{"vocab_size": 772, "norm_place": "pre", "attn_scale": 0.125, "parallel_block": false, "init": "normal", "init_std_qkv": 0.0395, "init_std_o": 0.00571, "optimizer": "adamw", "beta1": 0.95, "weight_decay": 0.066, "decay_fraction": 1.0, "final_lr_fraction": 0.0, "batch_tokens": 32768, "max_seq_len": 512, "max_steps": 6095}
MLP neurons of a small language model. Each row is named by its layer, matrix (gate and up: input weights) and neuron, and shows model dimensions 16-143. Each number is 200 + 40 x the weight over its row's rms, rounded and kept within 0 to 999. A neuron's up and down rows have the sign that makes its largest values positive.
After each neuron's rows, "fires in" lists the words (lower case) most often at its 100 highest values on Wikipedia text that the model never trained on. A number after a token or word is its count.

L3.gate162,201,192,220,158,228,159,219,159,201,229,177,204,141,247,294,210,180,188,135,170,238,212,165,130,162,217,224,210,180,239,184,177,173,170,208,185,209,203,269,169,224,182,223,199,309,168,216,148,268,205,179,230,251,98,192,253,204,118,230,226,178,176,210,278,167,250,164,215,212,217,182,186,185,246,178,147,203,196,241,179,176,226,188,190,238,172,185,151,213,195,211,199,217,142,225,159,216,248,279,160,137,203,256,216,174,272,228,273,168,169,275,227,143,153,219,142,241,203,155,236,169,175,208,205,161,268,109,259
L3.up162,95,262,236,113,198,168,278,187,157,142,224,169,211,249,283,188,257,183,252,165,170,194,194,135,191,237,222,163,167,185,211,175,174,220,217,256,171,177,216,182,211,186,174,148,225,109,233,168,228,174,178,218,204,203,215,212,184,213,217,184,211,136,205,235,170,263,227,193,161,177,167,245,238,193,190,207,119,156,203,198,238,210,264,260,196,186,185,214,217,200,242,280,209,220,219,181,215,201,225,302,187,256,297,187,123,166,230,218,234,164,197,301,168,222,241,210,257,239,231,211,197,157,173,147,197,140,183,194
fires in: "or" 46, "original" 8, "than" 5, "organized" 4, "origin" 4, "through" 4

L3.gate51,200,207,206,270,237,135,199,184,138,213,197,185,202,251,238,253,240,189,217,258,183,204,201,243,161,133,214,178,200,241,191,214,204,206,206,152,170,178,257,257,216,133,134,187,229,137,182,191,148,165,188,198,237,217,202,182,204,117,211,228,160,241,189,236,179,182,222,131,259,161,182,227,293,167,228,206,160,204,187,134,205,211,194,268,216,198,203,207,188,189,118,240,207,252,138,208,129,240,165,218,176,177,169,233,265,215,189,180,224,205,231,119,119,184,261,148,121,302,180,296,204,225,181,180,197,193,136,273
L3.up51,176,297,98,193,194,187,151,173,190,212,233,214,282,237,196,182,165,147,218,186,205,224,161,143,259,150,211,181,242,180,184,239,186,232,198,194,197,215,268,187,202,178,212,208,207,220,138,154,162,129,178,204,214,283,196,200,177,259,157,226,180,241,255,184,138,158,168,217,178,139,183,202,161,165,226,178,110,151,188,210,237,150,202,252,195,172,191,248,256,165,265,207,222,261,244,173,175,294,152,225,189,169,191,156,195,202,149,189,238,211,218,276,245,262,213,142,222,161,160,241,179,230,174,235,201,190,164,206
fires in: "season" 22, "competition" 9, "final" 7, "position" 6, "colours" 5, "20" 4

L4.gate305,272,234,250,262,163,236,169,162,189,250,182,191,178,192,207,200,140,193,213,155,256,173,190,224,240,175,259,208,163,184,186,264,195,227,211,228,201,136,232,226,214,132,186,223,261,209,217,160,123,183,211,204,201,236,310,211,292,225,194,237,102,199,205,192,190,143,244,180,220,157,195,90,185,147,180,189,185,179,146,115,239,222,239,175,253,168,181,229,190,185,233,194,239,208,192,146,130,218,214,224,149,256,268,192,277,259,173,244,188,184,229,224,203,140,249,213,223,205,245,246,264,244,242,279,223,188,207,205
L4.up305,180,141,148,115,194,203,184,162,230,172,156,213,213,195,231,160,197,240,220,160,175,246,250,250,277,223,207,156,223,177,200,151,193,124,160,190,176,178,233,209,162,199,230,262,153,158,147,243,168,242,220,184,195,238,151,203,186,191,160,135,188,289,239,268,222,222,226,223,187,240,120,279,219,141,207,199,168,168,187,220,230,177,189,288,159,281,204,182,250,190,199,171,181,186,182,233,177,199,202,194,249,177,231,287,197,236,237,176,138,262,234,220,268,268,201,193,176,245,252,208,186,224,267,243,219,239,154,187
fires in: "she" 46, "her" 29, "has" 9, "who" 4

L4.gate279,178,202,290,164,190,163,202,206,225,184,189,216,157,238,228,184,154,192,214,224,237,187,169,184,186,163,197,232,180,291,158,183,186,186,170,222,207,157,259,161,189,147,143,169,215,226,190,151,284,179,150,219,239,128,167,155,262,149,217,182,240,273,204,193,175,223,205,229,204,178,225,162,297,239,193,146,162,206,183,205,220,205,185,175,191,115,186,199,147,148,169,221,199,187,193,190,188,231,272,165,210,264,254,164,217,154,222,282,216,194,229,192,202,178,281,216,288,222,165,178,230,220,209,195,213,234,142,338
L4.up279,220,233,246,136,201,151,199,190,194,233,148,218,199,273,159,235,210,216,179,137,218,240,216,217,184,171,198,230,165,200,160,180,243,221,180,188,224,154,235,238,282,146,177,230,273,241,179,104,232,207,226,285,172,114,160,256,187,204,204,117,223,218,199,291,207,169,212,194,213,248,226,209,165,248,247,202,218,160,157,167,195,161,251,185,199,110,258,140,171,168,141,278,191,258,172,208,149,194,193,175,250,275,247,144,193,163,287,268,217,190,240,222,201,172,250,235,219,160,135,183,228,216,208,182,223,184,144,263
fires in: "this" 17, "than" 9, "through" 7, "thompson" 6, "three" 6, "third" 6

L5.gate194,161,176,318,214,228,168,165,156,231,209,178,205,177,238,229,183,190,247,173,164,215,154,123,191,265,191,204,243,240,211,127,217,207,266,207,168,202,179,235,169,197,169,167,230,258,219,161,206,230,170,171,271,242,93,216,127,209,180,175,158,173,207,184,217,146,177,174,161,240,236,188,225,227,142,201,172,220,177,132,139,218,150,214,211,220,103,205,220,188,229,154,182,216,167,187,185,143,187,238,189,256,266,265,190,208,126,150,244,208,143,232,162,205,170,200,190,222,228,226,231,150,231,256,175,177,244,210,242
L5.up194,209,195,163,181,192,153,217,263,222,165,262,114,205,235,243,231,188,196,177,254,296,166,247,223,198,158,128,192,148,234,221,256,189,144,153,265,263,144,220,207,232,164,213,171,200,179,224,112,189,243,161,171,206,258,219,204,200,175,166,268,170,208,208,169,201,190,248,166,250,192,176,178,207,220,256,164,207,198,229,233,150,218,193,182,204,155,175,150,101,203,227,228,151,140,181,174,214,180,155,206,197,248,217,259,217,175,248,220,182,208,130,185,158,163,280,231,211,229,178,161,211,283,199,293,215,197,110,214
fires in: "this" 17, "the" 14, "it" 12, "thompson" 6, "they" 5

L4.gate221,260,194,204,159,264,218,187,209,192,249,178,184,193,144,263,195,214,187,258,220,214,195,209,174,179,215,234,181,222,156,188,257,103,221,197,254,213,145,182,162,133,85,186,248,207,201,217,214,188,134,188,112,203,172,251,148,244,164,140,193,113,203,190,208,203,199,225,195,239,203,184,139,232,173,165,203,217,233,182,178,177,261,175,199,213,150,203,227,222,173,148,218,174,155,155,194,215,181,168,212,150,195,153,238,263,274,305,243,183,129,169,93,220,166,247,171,255,203,140,235,247,267,225,190,227,192,223,206
L4.up221,236,191,141,161,193,213,210,214,252,168,214,201,257,236,228,157,287,179,225,255,205,229,243,221,182,137,149,206,240,191,202,146,153,205,231,207,208,203,162,192,97,175,200,206,152,152,281,142,200,184,223,225,224,183,197,227,258,170,169,303,209,206,167,142,177,175,243,198,183,170,213,158,230,142,168,136,262,247,100,169,184,228,263,177,184,191,189,151,232,188,176,169,150,129,212,233,200,97,208,198,179,213,196,199,272,198,267,159,149,230,173,196,209,248,209,266,207,163,192,212,176,211,198,157,205,173,182,229
fires in: "against" 16, "general" 13, "again" 7, "federal" 6, "generally" 5, "agrees" 4

L3.gate372,225,249,177,225,258,134,174,228,167,169,248,223,296,193,264,218,212,262,285,222,237,148,195,231,197,195,165,162,225,199,194,226,154,222,227,202,175,136,251,206,156,164,143,153,174,184,201,170,269,203,182,158,208,179,231,208,291,177,143,219,171,231,169,239,149,185,214,209,232,189,146,220,275,145,143,240,229,178,171,190,288,158,233,187,202,243,166,277,179,185,186,180,133,152,296,203,195,186,221,238,176,257,219,206,226,244,188,257,252,134,266,169,179,216,208,208,179,202,217,280,188,185,171,201,176,205,228,235
L3.up372,208,248,209,201,137,154,210,187,92,205,162,221,233,231,176,215,163,241,209,152,241,194,189,222,208,162,181,231,189,185,159,220,214,186,208,222,194,246,247,266,212,167,218,154,174,234,164,165,153,231,222,210,178,310,230,166,189,226,141,188,206,269,211,243,193,228,206,157,163,217,196,219,222,129,240,246,169,155,168,160,227,162,145,235,184,211,247,170,261,201,277,180,160,158,212,146,156,230,194,176,152,145,177,188,166,184,162,174,210,300,141,115,239,192,134,178,200,139,259,174,301,211,213,274,148,254,192,252
fires in: "season" 20, "player" 19, "played" 11, "play" 11, "competition" 5

L12.gate110,220,191,277,282,240,200,155,211,222,217,221,151,172,191,263,212,179,202,205,162,207,165,158,219,209,202,265,223,220,137,215,222,243,202,193,205,206,156,211,183,228,157,145,167,203,172,214,182,204,195,177,212,208,206,184,90,215,167,235,266,171,181,281,200,150,213,285,228,209,167,226,218,240,123,220,184,171,146,168,133,225,233,185,121,221,119,134,212,172,266,197,240,270,140,190,162,188,119,294,210,196,269,217,146,274,213,186,196,189,210,262,223,238,129,184,264,199,203,214,213,220,248,220,215,209,212,98,205
L12.up110,224,151,251,195,171,174,124,212,173,222,265,222,220,139,203,194,214,173,238,132,182,208,244,203,156,221,252,181,169,113,229,250,183,215,180,270,221,170,159,271,243,215,141,186,226,218,184,220,218,181,243,246,156,260,200,236,175,222,197,228,180,151,216,177,139,155,213,172,258,253,198,157,189,145,228,199,145,227,188,153,142,199,243,145,222,140,120,180,189,243,195,242,294,142,161,174,160,93,213,263,201,225,249,151,261,176,248,239,193,225,172,220,173,172,191,263,165,229,219,134,228,198,162,194,179,196,199,192
fires in: "it" 68, "the" 8, "italy" 5, "which" 5, "he" 5, "its" 4

L5.gate94,215,174,262,200,164,158,147,187,215,173,197,130,209,157,245,197,203,146,166,207,221,160,226,237,303,207,193,190,166,221,168,189,271,201,222,169,224,158,194,264,235,166,203,270,198,230,191,146,154,161,192,150,212,212,190,146,272,172,155,236,156,235,144,98,124,216,234,203,191,166,197,116,266,197,226,187,208,241,143,179,188,159,199,116,237,185,175,206,301,245,184,175,228,219,202,162,180,214,225,154,241,233,274,167,266,180,142,195,188,180,245,216,208,95,248,188,192,165,185,239,209,232,222,233,153,244,170,164
L5.up94,200,154,163,187,226,165,165,195,157,198,207,174,180,181,225,224,247,229,202,187,203,228,231,217,268,196,231,184,167,154,217,107,111,191,179,178,243,146,214,299,191,177,217,277,183,134,207,183,174,120,254,222,149,192,155,136,255,194,187,151,224,226,169,192,207,237,214,298,199,158,217,181,206,173,212,148,213,169,100,195,227,169,177,222,237,251,126,220,290,245,170,184,242,296,144,245,168,189,153,189,214,216,176,236,219,235,153,238,180,227,234,166,207,206,223,192,132,173,235,252,219,240,289,160,183,209,155,213
fires in: "her" 73, "television" 8, "division" 6

L4.gate184,228,241,274,140,170,213,216,147,283,174,220,145,190,210,204,195,202,220,212,212,259,96,203,282,188,181,213,187,168,201,189,202,158,216,151,183,231,237,213,209,211,167,223,216,146,212,232,134,203,176,202,145,180,235,199,190,272,209,158,203,187,125,199,194,128,208,275,127,185,169,235,249,164,184,237,174,98,177,121,214,230,184,227,159,215,99,196,197,184,257,225,251,196,206,188,121,200,196,187,225,194,206,310,206,268,184,243,245,164,205,257,160,207,145,278,213,194,190,181,222,185,256,204,193,204,189,194,185
L4.up184,199,266,233,200,152,170,207,187,256,171,217,175,170,231,199,260,216,193,243,169,280,121,239,250,173,261,200,196,129,165,175,185,224,192,131,256,242,187,210,186,166,238,223,167,164,180,214,151,179,225,242,145,189,215,131,200,207,248,180,126,188,113,163,243,174,197,249,152,223,178,192,209,156,264,234,139,183,201,173,262,227,194,225,170,176,134,260,153,177,264,232,216,164,219,171,162,228,204,198,140,226,221,227,157,226,168,289,249,253,174,151,120,133,177,178,221,147,194,186,226,173,270,194,220,224,129,160,155
fires in: "the" 85, "they" 5, "there" 4

L3.gate91,293,228,249,223,257,216,156,129,197,229,154,246,235,204,228,241,192,226,221,159,260,137,183,127,262,197,169,192,223,242,186,238,245,240,224,229,182,182,224,252,253,79,210,210,205,211,172,151,200,140,219,151,228,231,177,146,217,220,140,222,162,244,220,168,160,189,217,203,199,156,223,198,181,189,197,200,169,165,194,185,205,188,234,170,233,143,186,230,170,263,231,268,175,218,190,157,230,190,207,233,185,228,165,219,230,230,199,234,168,234,304,180,262,199,231,124,206,165,109,269,274,234,167,226,153,205,160,277
L3.up91,263,184,241,243,275,192,227,145,163,248,209,242,290,242,190,189,187,263,253,193,230,123,209,166,265,181,214,242,184,200,161,162,218,224,247,150,144,216,236,189,208,160,175,178,190,166,229,158,179,174,217,147,187,217,204,162,175,273,253,197,175,271,250,281,180,191,199,154,249,152,218,263,141,176,103,239,205,213,224,180,231,156,110,260,178,233,196,236,161,234,218,235,193,222,212,183,292,197,242,165,127,180,159,159,204,226,223,248,235,265,233,194,209,207,212,130,178,228,217,282,218,254,294,179,196,182,136,239
fires in: "team" 18, "player" 13, "play" 8, "teams" 7, "played" 7, "lb" 4

L5.gate437,215,248,202,222,275,146,186,229,175,196,206,261,179,159,185,174,201,172,172,196,219,122,151,139,205,141,215,193,223,236,163,215,230,162,246,165,228,110,256,272,207,203,196,263,171,199,156,181,204,182,186,142,166,222,209,101,239,145,244,237,204,278,183,186,140,200,206,187,212,159,218,187,280,183,149,233,156,207,172,189,158,172,229,127,276,137,93,221,259,251,210,219,258,208,100,187,188,258,248,186,236,265,220,191,221,217,198,188,130,119,271,197,234,213,294,200,203,221,198,190,192,239,190,173,204,230,184,169
L5.up437,228,176,109,248,202,187,167,194,247,201,234,241,202,191,180,167,207,224,152,237,197,180,169,173,207,133,179,256,135,264,137,178,232,154,245,190,209,148,286,264,194,180,219,243,158,182,198,180,222,160,216,126,165,179,173,140,234,238,314,194,225,241,134,247,206,181,189,147,197,230,277,139,219,172,170,189,277,206,152,172,215,201,171,193,250,144,57,240,159,260,218,238,237,271,167,180,195,259,215,150,176,224,249,168,196,264,230,179,135,169,223,253,148,256,251,217,136,222,183,232,194,226,192,189,191,169,182,194
fires in: "right" 18, "light" 10, "eight" 8, "flight" 5, "division" 5, "television" 5

L4.gate325,208,169,230,199,179,141,243,221,183,263,181,150,193,221,209,219,178,221,219,181,288,164,210,232,213,168,198,217,180,209,178,254,260,274,204,169,226,178,196,309,234,132,158,261,256,160,182,209,142,213,155,187,176,228,255,175,247,215,239,246,122,203,245,129,137,130,280,243,198,137,254,103,151,225,194,163,180,134,190,145,197,185,238,152,197,174,203,159,209,203,226,228,227,262,170,202,186,165,215,198,193,313,171,121,263,196,178,229,201,207,245,221,143,131,233,150,168,253,210,195,177,292,215,194,211,148,173,160
L4.up325,243,189,211,254,244,234,214,173,153,247,185,110,167,205,151,150,198,267,227,231,187,234,172,181,231,202,193,161,144,143,184,190,198,195,171,192,195,225,201,212,222,125,240,186,258,103,207,198,169,206,212,234,228,247,227,193,218,185,307,214,170,196,195,209,218,147,274,204,242,144,141,232,206,190,203,202,213,188,266,257,208,201,188,185,238,164,196,151,155,265,189,181,183,253,178,175,199,127,185,162,164,266,171,151,251,266,205,223,200,251,220,190,154,156,210,182,127,268,224,236,193,305,233,156,201,157,206,166
fires in: "it" 32, "area" 22, "are" 16, "italy" 6, "other" 6, "its" 5

L3.gate326,247,179,234,199,232,200,175,207,204,201,183,237,204,237,270,206,198,187,212,217,259,106,171,194,248,228,215,201,251,244,183,216,205,219,309,186,231,218,249,163,207,46,136,227,203,197,181,139,257,240,184,209,188,176,237,141,264,214,182,213,195,273,218,183,146,126,275,241,155,205,171,156,251,179,226,169,140,112,188,175,251,193,209,152,271,128,240,224,193,178,201,197,192,179,214,146,211,207,229,189,148,172,173,222,246,241,183,256,197,151,298,158,188,164,252,153,229,215,202,226,214,215,176,180,154,175,187,208
L3.up326,204,227,186,166,194,204,184,231,147,189,245,215,187,223,215,178,149,202,281,121,200,270,197,192,187,130,209,129,268,150,185,259,189,220,251,173,222,221,207,183,205,180,185,216,169,185,182,131,284,154,159,261,181,279,241,206,194,175,192,241,165,145,269,223,90,221,178,239,192,226,189,166,147,190,140,168,206,139,266,217,224,126,162,278,183,225,189,216,236,162,239,207,158,116,189,213,179,235,251,237,209,198,192,220,102,250,176,270,182,173,208,127,180,160,170,113,143,187,179,275,264,166,236,215,181,198,207,202
fires in: "player" 17, "career" 12, "played" 11, "for" 9, "play" 8, "players" 4

L4.gate385,232,204,222,199,188,213,228,209,194,224,149,262,159,215,343,175,233,162,148,186,230,180,172,165,173,221,227,258,207,283,132,237,139,259,226,214,209,139,257,132,229,87,181,245,209,269,221,222,253,203,220,193,230,177,209,155,259,160,216,180,143,189,123,200,125,173,214,217,197,165,215,192,185,242,253,167,161,172,165,209,191,182,241,199,164,170,209,238,244,208,161,231,229,192,259,196,205,194,217,189,143,223,222,182,218,254,240,249,188,143,237,194,183,185,285,219,277,203,168,177,193,160,147,188,168,249,246,229
L4.up385,181,195,169,177,181,302,240,157,198,143,171,197,219,229,247,184,235,192,252,201,223,250,248,190,191,252,216,165,217,140,237,206,133,280,171,194,301,229,234,283,125,189,211,215,205,105,198,174,172,279,186,184,136,201,211,265,195,262,200,220,180,261,203,178,222,88,220,236,197,213,123,274,199,201,145,232,162,154,197,195,159,187,186,212,163,202,177,174,166,207,164,260,158,162,131,217,180,223,193,157,171,235,216,171,166,298,278,231,205,229,193,137,205,209,222,211,220,172,167,247,242,237,131,176,200,140,148,214
fires in: "three" 20, "through" 20, "than" 17, "third" 9

L3.gate48,176,198,270,198,192,157,166,218,186,166,162,185,199,174,287,269,185,247,250,149,301,130,203,185,212,227,229,235,265,237,204,202,190,195,220,216,230,221,230,277,253,143,173,216,193,166,171,192,286,191,164,195,153,272,183,156,228,180,123,243,114,195,207,210,156,150,148,174,177,163,271,167,204,226,155,240,182,133,160,197,199,252,220,153,242,150,219,233,233,200,205,106,280,185,179,170,189,216,200,246,175,270,244,202,220,297,132,202,240,167,266,217,165,100,198,163,234,233,170,202,208,227,180,240,219,207,207,218
L3.up48,219,160,215,227,202,175,198,150,161,180,174,156,171,190,247,203,154,158,177,252,137,195,237,230,139,244,175,150,265,188,189,161,227,154,107,207,170,196,207,163,213,172,251,268,209,200,218,193,181,185,261,208,216,179,164,177,269,201,170,217,248,166,163,199,184,188,216,230,171,94,217,256,254,156,209,127,194,148,202,237,213,122,196,122,201,161,187,191,149,162,286,226,278,298,187,225,192,263,176,205,215,191,193,154,202,243,171,179,253,268,230,216,236,215,252,202,234,256,145,219,220,335,173,137,199,160,207,221
fires in: "has" 64, "have" 27, "its" 8

L21.gate219,221,240,281,242,182,256,240,135,211,151,189,217,186,207,224,157,169,246,199,227,156,178,171,181,157,196,244,190,215,137,201,187,187,194,205,242,186,229,258,203,247,175,219,112,136,165,251,209,234,186,247,163,126,153,153,195,320,223,219,181,196,145,253,226,243,187,199,202,274,187,249,170,254,209,127,213,161,139,218,226,190,189,268,162,166,152,201,235,233,262,244,168,161,170,207,131,238,140,201,272,185,210,187,273,197,170,238,188,224,131,211,209,258,198,235,256,258,207,226,241,236,186,214,182,178,212,229,173
L21.up219,177,119,208,278,243,269,168,205,117,221,180,209,240,198,244,202,247,200,193,141,251,213,218,192,159,219,203,182,59,147,241,236,204,216,196,225,167,290,245,185,134,209,218,132,167,242,183,149,162,238,187,223,180,152,160,199,222,196,262,174,161,168,275,157,233,145,197,195,183,210,227,153,198,161,186,233,236,191,265,224,151,249,204,150,181,209,148,254,254,260,201,188,159,238,188,198,211,201,174,171,177,238,175,222,172,243,180,187,219,195,226,274,190,270,218,198,191,198,131,210,117,220,161,230,179,261,167,222
fires in: "was" 39, "not" 22, "before" 10, "being" 9, "began" 5, "were" 4

L15.gate447,210,230,193,217,204,228,220,125,194,144,172,213,165,200,216,207,192,227,222,174,174,177,222,170,193,240,254,205,190,173,173,131,207,191,211,274,154,208,285,248,192,179,137,198,153,102,211,215,240,212,212,209,122,239,198,176,191,170,246,195,124,223,135,259,157,212,260,293,201,210,222,132,235,287,119,214,142,155,195,130,189,212,193,241,229,130,209,237,217,239,211,144,265,163,176,116,200,177,244,145,208,268,178,211,235,264,258,214,228,136,146,174,144,159,215,188,226,184,234,220,286,245,233,189,238,195,216,194
L15.up447,227,171,241,303,151,229,223,179,185,202,121,255,151,205,280,239,208,271,225,232,150,141,226,153,236,163,145,237,131,192,145,204,201,205,202,198,213,193,260,250,159,191,249,159,231,113,89,229,183,194,167,121,159,131,244,179,258,188,199,175,163,245,144,205,277,131,176,196,224,213,171,228,254,208,200,208,215,201,157,158,197,169,143,219,190,183,203,193,159,196,267,205,230,216,202,261,232,213,158,144,221,186,219,166,175,226,187,191,222,211,197,260,215,239,206,185,232,170,192,219,243,196,158,259,314,213,169,221
fires in: "had" 42, "would" 16, "was" 11, "were" 7

L5.gate44,208,194,270,206,186,144,233,203,206,219,263,219,186,137,255,271,202,196,138,204,238,180,119,145,193,140,188,243,187,158,149,240,127,305,181,165,240,122,195,236,198,131,187,192,257,194,145,198,254,162,163,205,144,177,225,99,201,168,226,208,208,221,218,175,238,181,184,240,264,213,272,133,278,191,172,188,232,168,157,131,199,268,190,134,244,102,199,231,208,175,172,201,240,199,191,180,182,197,165,227,200,200,169,255,229,185,221,220,144,197,257,160,209,136,213,194,194,277,285,203,183,185,236,152,208,164,225,173
L5.up44,290,210,158,265,211,188,227,266,253,211,210,152,155,98,199,185,176,171,224,180,156,152,186,136,229,201,168,262,158,208,128,255,135,230,179,173,200,134,194,228,203,196,190,182,187,239,164,249,262,180,161,137,203,173,217,165,150,172,256,163,192,251,242,200,235,225,196,186,206,239,254,180,242,199,168,251,209,223,222,137,188,254,192,228,170,186,172,188,172,156,158,197,169,236,218,226,142,131,122,190,268,236,202,287,172,210,250,263,158,186,198,148,198,168,173,130,183,210,221,196,148,149,214,215,181,207,211,211
fires in: "county" 23, "country" 18, "high" 9, "mountain" 7, "highway" 7, "countries" 4

L3.gate245,191,206,267,166,191,224,93,188,228,200,157,224,192,190,252,228,274,212,163,237,220,212,167,106,216,184,172,149,254,197,190,177,243,299,197,184,192,126,162,152,175,145,135,235,236,211,169,215,213,187,121,240,230,206,214,150,245,206,240,197,181,210,240,120,174,199,190,277,212,195,170,204,334,197,187,203,179,153,206,225,222,196,209,143,226,168,193,258,210,212,132,159,241,187,185,221,259,149,196,233,169,190,212,172,272,201,186,212,203,109,204,168,205,203,196,231,246,249,179,248,194,301,183,177,224,173,223,201
L3.up245,254,252,159,192,152,204,204,231,207,165,173,136,166,213,256,167,198,236,277,267,221,188,279,220,216,180,163,205,200,212,180,233,127,145,190,326,236,231,116,191,196,196,206,113,259,194,190,91,77,242,226,197,223,236,186,229,208,181,191,244,250,210,165,155,188,173,247,238,203,140,216,116,205,201,195,169,246,226,257,171,220,219,228,246,211,218,172,125,216,208,187,228,179,159,214,203,209,165,216,155,108,211,124,185,188,208,219,243,237,216,158,140,219,218,159,204,200,197,114,224,231,201,172,229,173,209,194,206
fires in: "this" 27, "against" 16, "again" 7, "agrees" 4

L15.gate396,224,195,216,274,167,229,219,195,210,189,115,180,223,170,238,135,198,224,219,233,263,220,169,191,163,261,292,145,289,179,120,247,181,231,204,190,265,200,190,164,262,153,145,186,124,210,222,143,237,133,162,201,127,157,304,224,187,200,186,197,201,201,267,241,273,182,189,207,235,196,228,232,180,175,129,187,225,133,219,210,201,200,175,242,214,213,227,196,231,193,192,222,164,223,196,177,214,197,245,232,207,165,228,165,238,163,282,249,259,173,204,153,180,186,174,144,160,192,217,219,210,216,235,188,132,221,138,204
L15.up396,140,132,206,178,174,271,226,260,253,172,168,156,186,221,234,145,219,185,200,188,221,190,187,202,145,207,230,206,230,213,148,225,208,306,222,200,169,188,180,210,219,178,71,239,224,238,199,235,248,190,206,257,185,127,217,154,210,181,283,254,266,196,244,220,247,170,133,192,236,214,212,156,166,189,169,235,251,300,115,192,236,227,144,279,185,216,227,126,221,235,179,247,212,234,200,148,184,237,185,195,225,200,223,147,151,243,221,236,233,195,117,132,183,152,195,223,167,190,183,157,194,239,150,180,188,226,217,223
fires in: "for" 40, "with" 16, "former" 11, "at" 4

L4.gate67,212,244,176,201,232,145,203,179,245,193,261,184,237,165,270,208,223,266,189,162,262,203,147,191,291,223,250,195,204,188,161,250,156,197,203,235,210,211,222,246,214,112,144,228,188,234,208,169,220,217,167,143,201,196,191,167,234,253,221,187,187,207,132,201,202,249,202,198,181,181,178,185,236,105,260,195,159,148,189,187,193,163,136,222,248,185,206,215,235,272,198,233,202,271,148,188,127,253,253,170,119,183,245,165,270,158,207,244,173,197,222,180,188,198,157,200,165,164,205,242,130,244,136,245,252,221,163,151
L4.up67,222,274,155,158,258,165,189,151,191,209,194,127,184,162,213,249,179,250,149,202,208,136,174,217,254,161,210,158,156,178,228,172,176,214,194,275,227,140,208,279,260,182,192,175,220,206,200,150,208,138,221,200,96,261,102,188,204,214,185,212,238,263,194,144,230,292,143,234,168,207,176,203,212,148,212,230,176,221,134,132,170,155,203,188,232,232,190,226,213,221,189,150,204,222,133,166,147,282,183,143,187,215,213,196,206,246,172,211,200,226,242,157,219,155,223,227,231,163,210,291,197,199,207,243,290,138,138,219
fires in: "her" 28, "television" 9, "division" 8, "eventually" 8, "decision" 5

L7.gate50,200,249,286,164,200,191,237,131,243,226,194,253,151,169,241,211,203,222,173,166,305,173,178,246,272,209,164,199,202,141,145,202,196,242,201,167,224,209,190,219,156,214,181,222,210,198,214,172,173,143,242,152,188,194,261,197,164,229,240,168,162,175,218,159,208,165,273,132,210,211,228,174,217,211,186,185,239,158,173,128,213,225,241,166,202,129,220,149,224,246,188,239,208,291,188,182,206,198,213,216,169,268,178,217,175,197,208,269,135,235,185,129,162,192,230,193,159,132,196,231,209,292,201,211,217,121,174,230
L7.up50,221,140,189,270,161,203,197,224,218,180,137,224,164,148,207,289,191,184,189,217,267,102,224,154,244,233,258,233,167,264,176,235,178,119,180,207,204,145,234,217,255,224,192,200,163,222,224,155,220,191,119,263,176,127,171,141,167,184,151,220,268,162,228,213,198,201,192,184,169,216,261,142,234,176,264,120,164,150,231,216,186,203,236,220,163,173,98,209,191,203,163,228,211,134,135,179,213,173,137,162,179,181,237,269,206,158,221,244,211,196,191,200,169,158,211,170,225,266,222,171,136,203,193,162,211,271,267,275
fires in: "the" 47, "a" 13, "they" 7, "there" 5

L13.gate96,213,208,197,162,216,240,240,121,221,192,170,239,162,261,257,181,169,216,210,203,210,197,202,163,187,184,242,173,295,198,185,234,234,172,226,248,148,218,154,196,187,192,182,225,138,207,156,159,158,145,193,156,105,161,298,194,223,172,230,205,209,218,271,221,205,216,190,216,105,226,266,212,193,186,275,184,196,153,163,161,220,221,170,217,216,169,207,202,241,209,146,187,224,238,232,187,223,156,286,234,152,269,189,165,287,147,207,199,265,186,259,136,220,177,178,151,166,157,209,195,209,199,146,249,177,228,141,184
L13.up96,172,237,184,268,164,231,239,242,203,187,173,119,238,296,241,252,209,219,182,171,187,159,248,209,105,153,222,223,216,78,155,128,184,171,179,211,150,192,176,164,194,212,201,195,175,204,263,183,209,263,253,117,141,218,153,220,198,171,151,224,227,162,179,188,212,154,174,240,204,197,309,200,219,158,173,248,222,208,184,141,194,188,203,207,222,146,240,248,206,154,177,178,244,292,282,196,179,193,236,177,214,210,169,208,228,165,184,193,210,222,168,255,202,194,269,139,153,223,160,158,191,229,204,219,178,187,227,264
fires in: "for" 23, "wife" 14, "former" 9, "father" 6

L3.gate129,326,145,197,245,246,218,210,235,244,212,270,187,198,212,171,138,202,155,246,193,223,227,244,162,218,236,203,279,241,200,196,244,174,249,193,196,257,137,218,186,250,89,102,221,200,224,192,173,288,188,152,195,143,240,255,70,215,153,231,216,162,215,221,204,177,163,200,234,161,222,202,203,171,187,185,150,156,157,250,171,165,235,211,144,267,206,215,230,200,183,136,304,269,178,141,216,227,193,148,123,161,230,182,219,238,189,216,258,130,203,224,119,231,194,234,172,188,226,237,165,188,218,221,137,157,221,164,187
L3.up129,241,217,232,213,206,234,204,200,260,168,263,223,131,192,162,160,260,190,221,214,213,254,173,158,180,194,205,238,151,257,156,168,154,200,173,197,230,222,155,178,192,191,92,81,235,214,233,171,293,225,132,214,203,211,165,128,196,137,250,162,245,177,225,222,247,134,182,207,187,227,178,180,250,258,209,142,186,233,223,120,208,225,199,149,208,162,201,131,182,210,96,225,262,191,116,216,228,185,193,153,149,250,230,251,168,195,256,267,158,210,229,162,229,194,155,180,190,165,213,193,165,213,210,199,212,257,112,216
fires in: "county" 26, "country" 18, "central" 10, "mountain" 7, "countries" 4